config.toml
n_layer = 15
d_model = 640
n_head = 5
n_kv_head = 5
head_dim = 128
d_mlp = 2560
vocab_size = 8192
activation = "tanh_gelu"
norm = "rmsnorm"
norm_place = "pre"
norm_eps = 1e-05
positions = "learned"
qk_norm = false
attn_scale = 0.0884
bias = "all"
tie_embeddings = true
parallel_block = false
init = "normal"
init_std_qkv = 0.0201
init_std_o = 0.0201
init_std_up = 0.0201
init_std_down = 0.0201
optimizer = "ademamix"
lr = 0.000139
beta1 = 0.9
weight_decay = 1.3
lr_head = 0.0052
warmup_steps = 562
schedule = "wsd"
decay_fraction = 0.554
decay_shape = "cos"
final_lr_fraction = 0.0
batch_tokens = 65536
seq_len = 1024
doc_mask = false
train_tokens = 631800000
steps = 9641
dataset = "wikipedia_en"
MLP neurons of a small language model. Each row is named by its layer, matrix (up: input weights) and neuron, and shows model dimensions 16-111. Each number is 500 + 25 x the weight over its row's rms, rounded and kept within 0 to 999. Numbers have three digits each.
A block is one neuron, or neurons of one layer that tend to fire together. After each block is what it responds to, as a language model described it from the Wikipedia text at the highest values.

L12.up49:494499584491528514541508493492507484491474483488499535471516515524526501457522501490497522486500491509477495436521488470488448475496492477515514506501454488458513505521503487501492530462499441509498465467489473481491499457506474531492566479499517509519505533525443498532529508500518523485
L12.up2010:516482511492508446482518506487524466494513509496488486492477489477504466467520472498499538499527501497491511535482494460460516476498471467507497475466498513487501478500458515505530502490513485466485531540490505494532480516536510540513499514538519469541533492500497533518467518480513501498
Responds to: Film genre descriptors

L9.up222:524531473476505534497489515496465499521464516495505533487485514457511531481488475481468529494498472447489500525484511534490513497498511501533506520516510458500541529501498515512488494521580467517539510494509514500489536476525515490535501475480520515520479510485481505519526488482509533515
L9.up916:549514526509526486496506497493478504533454492480500528472491470484500523516494502503469485496506493492507491524505492528527460471528505499523526480485510513484477495472500496473507542484503501510533492484512511491500504473469488501500487479473536525494483548433479432506490441484460477545
L9.up1421:528549515509488458547527468483496525502505437519471483477456556496518511517520491447477509461516453450468470491527534539430499532467523548493513521518532547494519542503533500474497482474493510499522520500498512513526479490511550502492492489473487496485517456527505516538495524516494508519
L9.up2409:499510503508499513466467513537514533507487520494515523525502509463522505493439516483487542474503456515468521491485504495506497497546545517467513527510530500514500481493512502487506526460484483497495523508514494500526518498550498524462547505566479537537517548491436505514479521486483506525
Responds to: Digits inside years

L10.up455:483528463519490539421533510483482548503497495468465485457490509536484510522500519528507524468517485508472533473501499523477502483467488497482493523507457508481502479483501476498485510530462457519476480534472518490505540474546498456516504490505531516517522489542486480500478505569533529485
L10.up708:494528536474508508468548502504550478510504510510513468528514550456482509500480457501495535466481482484470511533496531498498538493535483488490525512493476489488540515477528509485501519481523505536468517492487491479501473470545480507468527436495507460511450513484522484498456478523498482503
L10.up724:502526439508496518499459540483544433508506519509456442496518490507475471505485523533469559486486484492527452458510568476507534468471526539505557493511499501465478513514510478480498500485529509529473502526524535498504509521508530475479506467483541534506528508470510511493515491487500524529
L10.up828:519521510495510512497519458503490522498517450460513519523501500516533523466521538498488520467451454492434514472483489475462486495523532522503476488497541490558548508516531480476451467499474496538497498535498485525533505499488504491509478514452493477493481489518443476497484504485503508494
L10.up928:516523496501472493480508499531521494506523453490499489522494488472519512544508513513481495512496464494495498470470524528474473466466528501477539459485505508535510480479502488465511527489517460460516480481493470502460482514474460498456475546515511514516447541521523477465537559469499508496
L10.up1524:530553475483508473507502514539468503508532508521511482508492462477473486494496526505523491535439507482443549490488550528512537520468558563476506482483491510485496451462538510483506491504481489528512477546510467480523525500479458503509507499499502516515494506488507479503503521508509489488
L10.up1669:515519513498508492526547484546495506477512445472446513520487501451532532503490497495489526494455497465480539494477501457487541476512545536495505487477536509504488492453523473510503486501518498556517471518485497472488484534561537467499491485506495505479487511482530507529470538499498488514
L10.up1980:525517514462522503465531460494472509487548501480495518518500494456522505467469530488508511544478486512521531477489493534490536479498522519494525533442527516438521505487513485520505530489484509552517530493534494490506520478497512485503496480496491511532533528529484482502478515501532513491
Responds to: Number-internal separators

L12.up1657:468517492536535492512500500472486476501474464511511479454449512458535536517540490557511494496477468474482461518504526493461497499506548529538549485523487500525488441450504550443507503477501491539476533497451461514510501498467509522515502469491468535524493519471524416533521502443510526478
L12.up1673:523555482530490536461488506547508473517510488503487447499480542529515536498498492484511500501484496488519499528553536489503446491505488489488490479513526519518518453487522455482517498449500526502526506485506450536533464512514502517499498462488482501513544537528499523486487508516485497466
Responds to: Year-initial digit 2

L10.up37:469498467486497513472490512506508475488511489505498483503545468502530456484497500551499518506510527508530506539495463525455441484484488534514506523495504455477500452464502454476525506484472481523533487471475453484487491505498511508503526549503502488542439483512494487460479538530496493466
L10.up933:514504501478549494505494488531538495461548512487510527531486504488505454513524532449466512524542492499526469521503519502454512482512464507495467516446484476517479462504503503508457479451499463478517481499457466505497466496466485536459527466493497480544519492486493459498492511507533487495
L10.up1046:483470505473546498483473544469485476489512515489491453522504489556499492472507490488486501445471509510539512454471494492479436527473525520523516532501478488499532520473517533515521536541496536541460501480519506553574513529526476470470501510503483542501467538468474471509495502505496473503
L10.up1292:473480518515563434493463483561470483494503509550512508485481504459489508514491458505521499518469488534517453507476450477514467490472516517483537493489533506527469470505505494492528543493536543504522494486518507526550468516535462519515526516474490499494544501468449484458470496491489524516
L10.up1518:505486499500513500489469516471466445545501529444509536509485519484536482492472487497502509488498519518542480499488505531506480535500522517502499497488526494474476498507503475475504540487522495483490478520519521521549491507511510502500508483510500513489513544459490510494517510469513501487
L10.up2223:472509509461547456495461493514516522480514491466500541508470520497499500505488548454493507487496530500534489513500446554450460465506502494534495483463500495503537532517500518474488500496514496477526493524478455514483488527468490496506540520534519519540476542472508518519513547457513448476
L10.up2316:486486484474492489507502507488527468523516532547481502456463538528490515511538513497495504499478516468523515524488535524513513475493498489516532552518483502549525497473550469477510505517491518548475509473476503470520488500536501533477491514489509486495501515459514486491533458566460483509
L10.up2527:457501494486504489543489504495493491496493501492456531486510495499501514527480525491515522490488543477522485496500499551437479491509492502513494490506542516517527515468499482517487533499512472548507499538510498456546493522486518511524500493514466522561509493504463496503523495515509493486
Responds to: Film and law article tokens

L10.up221:519504530463523479506485457452464506498518469500504508522505519494474505492573463501511509485470497493461487492477540483463502483522526501516522510504488508459464477442446497446480525468524496499505519470515516464503484496522497498488471492470524492516542511476492519548471526516525493481
L10.up260:520498556489507537473470475525488456490503510495514516558495517532450514489520471502515518515503501487524506488530522455482482539510478516498538483498470520443468506502498519449465497563506503515525545548519530476480469456511485551512486502514439542498479540486469509517475498485490494495
L10.up848:474480510451507530463490497503503503523476502464527465491472537524500518480525487507485491523473506487554452507463516499517521503538500527550474491481508559496476514503513514525536513552479521494519511490497465480530473480534507535525551560481451495533508534450513526486523518481487522536
L10.up1288:464480499509509543473516499529494497529480442471488497481496494516509464523480509433502512471501464458536542495506538492492486484497518525498520497483502508524499522494520491514458519554495442544501522511492478498530482509453513486501512495486474478508507548489496448506480510473473516536
L10.up1385:484532504497511514467483498475538451533502452467500456457469523456491505475540510486487513510494465493505491477513494492486480491519520477485512485509465516480493505510487492482517540497515502517547521501474469485505513504478467541488499492478403575535540514547484491514519509483570495522
L10.up1404:554501509480500540475509484511497526513462497526517459514486510500501535502526438527481500499532524525484485455519487561496460559526530560491500474531506516487503486500477482490497467513494485500480501478525540546479496487486474491492552507524501526512475550489509485499480504483535483513
L10.up1663:470494462494532521482484454569530527415506493539538531520506535511521487508541510527476523446459506527509478524507542508488459466490518496494494492506488479498473482529525511516522513521535505502519513510478452492500485538496515487484501487526497468563499486476508482472464505456492514508
L10.up2085:482560475518484458505513540518543509490498472486511502502499546510451569477528457492527518500533525522509457493473532510500535548493516511427503516479493496479484448491435467506543477536481527502496538496514463498482515509527515505493498449471498491501495492484499530506494492480483441513
Responds to: Year and row-number digits

L9.up275:496529479509491510487513532506433489536514477524532489499489531514469521519532512540507532514497543519534507504472506523536477506504488514484515515470456465512463541492544474493490531539485516529497542498521453489506473487496534511479518442510500498540483491481529460497485555492488510515
L9.up455:500522457565482496533484482467491504509506479512495550481497531466509469487521456476502507503478482470534475472522482546474494470519505536485551508494541486461506529506506484480501565524473483534490502511492513511502487511547534512525532481573510496529498488459513542504506512456480521500
L9.up574:505495522449525493513493502515490508529473451498512535470465504456495509488527460513474531485521541415526501495475501482440503548523535487501498509492526448525490478489482492494506470503519475546513511491509489490505486477477565512504517516516475489521502516513522503527488498493514479487
L9.up1802:478526493469448518461505503466507487480473461477505490505452493501488507490509476438508528450557486535525503450532530497512479510444494522582505510520438487477525535470497476524478525493467508471561549514479467508520465505475514484521489452510469550510560508506475466504482476513526544520
Responds to: Year first digit

L9.up702:502525477494547465516512528513530495529525485503483537498529517502516495466521504564496509493477523460499493520484525507511497513509478527514487524516539488476516484448524490525451505528431530478506521478455503498522498517489495518516527512499502528528508529515454520496519550476543500491
L9.up820:529518468521504513474521480501406504497536518525490515513515587478458529488497500476485491506455502454500476515513499513491483541463493524529524484485528448550512509509489481506501493512477493524484490502514463500519543496506544456537498510502464519556502473486483488528463505459506483500
L9.up1618:453512464460485527450539489557500482524502465490466433487512540502498491502507516511478487534496513484495521541513537483538515493502532499517514506491469476509484541491516492514505492527459533502535510493522480507544492513480474475497495499486515523521507496510507521503501498447486514500
L9.up2167:520522508463523518431533498544452499460486500500466511488508514468485536536500531514484521508543477395490477523468467479487545491486531499490514510473473496508477485491536456463486519506475474509486487512542502499529528542469490454534518538510489509504486528506510494513521515484514496493
Responds to: Mid-name word pieces

L12.up389:543487523527543498468576476467496515530458497540501494486511486460479509573443472503511499494527524507506490500523486525457505526495488489510535517485497509470465455463536484434512515496502483497519484543511494487524536473473497454517492473541493502484495476472512504546485474492499495500
L12.up1171:486517469533514494562513442542501507521508481516519498519450497508487527496508434466498503509485535507537486458491481489542565500505455476506520492515469506511471505519467531506534487481528461471507485490501459496522486473496495483515495520559520545492509477450498503503492551485500510524
Responds to: Token before a number

L10.up2:504492505522513481499449475487493479442514521510451489523518486488519510507524499498469510503507510479523512487482490512501519535479485476515525531494490472511493563497496552510479505513453478487486476563533520557506479503482491459436495497518489468522511487513499485545464498483520517519
L10.up216:480489516526514503478480456475492485486495491464507504485538509493487509503472479525489520489488492525503482537496514518525516510449477474490510499501486486464481486463446536462499496485486480500463507472517539558514467523499461468480538491531483485504489505504496515522494525481504528493
L10.up1342:470523471493541465492512469465495501486508544502509516469476485515482538512518473489446510490497499487549509557525501493500543489499480495502499500504498512511539494446500534539485502477505503514511525538531544551507476512529463479519529525523525480489505533500533539534487463508484521502
L10.up1702:483515494510446512513528494486451476514485500499495533472494516461489501507519498477532545507526483457530527476437464498523523535515498551501541472500506480503483509450516519480503519509451476475497486497517481501493513471519533489489546515553499498532552491496512463446479479509481562511
L10.up1877:505505489512522504501531484464493476535549506461470487485525521490493499512484525491521491508458531504501479506501526427498520523466500512507516506485526528531497491477555468489479479509494455517492491492549494495504521504554480508498548515529491496488484463487519429502483477502494511487
L10.up2322:516489473499516484518493504488496525447497449489455489498471521483526475519497493469481560501511502479535485502521510481527485521451521529515472537501501500472508494481480542460507505490491512517518510493500498493500484529528503496501479517482485503512480489502513468505500501480552508519
L10.up2429:524521494482463518545499477512518483519505514506535433499500517478488498512518535469453522495542516479548501494473526520504499533504527532515523532527523494502540490514511464530510536462517477483563483481525531501502464505484486510458497488478507496489485528450480468481507512489515553492
L10.up2549:510527500522538449504486500452493509507521512469462502474489499496503523533517500486463502483499572471525494540475483538462494515535485472479502484480495465476439532473507527495549487486496473520531482555553495507486491510497505501504548505509520483492516472445484507504498492474513502527
Responds to: Calendar dates: month and day

L9.up653:534487469511509489515518515524497506479472491515494412499508507464473497516538501494469554517465483525545475509462484493537547510487472536482529532509520502481504507495516531488507487481512504501522503495523538497469499472528536514497549503490491498501557480501469490527546511512510515480
L9.up716:469475494491549492495516518528493514465508490525537451522451511452478451528496470490467508474491490495510507522430503508561555525525505510470504483512476513494495497495537484476516568478495507479489518547535562500518491491471507472499481477561444482503510469462498483481574535520499505464
L9.up1205:531490515543554491510502458494499513508476443507438494470484494481498562517439522512506493505465508470549496484461479471513490489473506500502528525510497478523498560520542546444526569476507559471508496497549507494518485534504477498457556479518503503547478492476500492505504471495463498469
L9.up1569:522525499523535486513486459553509489468453445500510464513483537501466505564495498507470500532485511449494501534468503571532567533510468547470503477500509497471470499462507484462517485472532474478522486529470480494501496498481488478509546513522492544493514508479498499465477553528495484500
Responds to: Token before a date number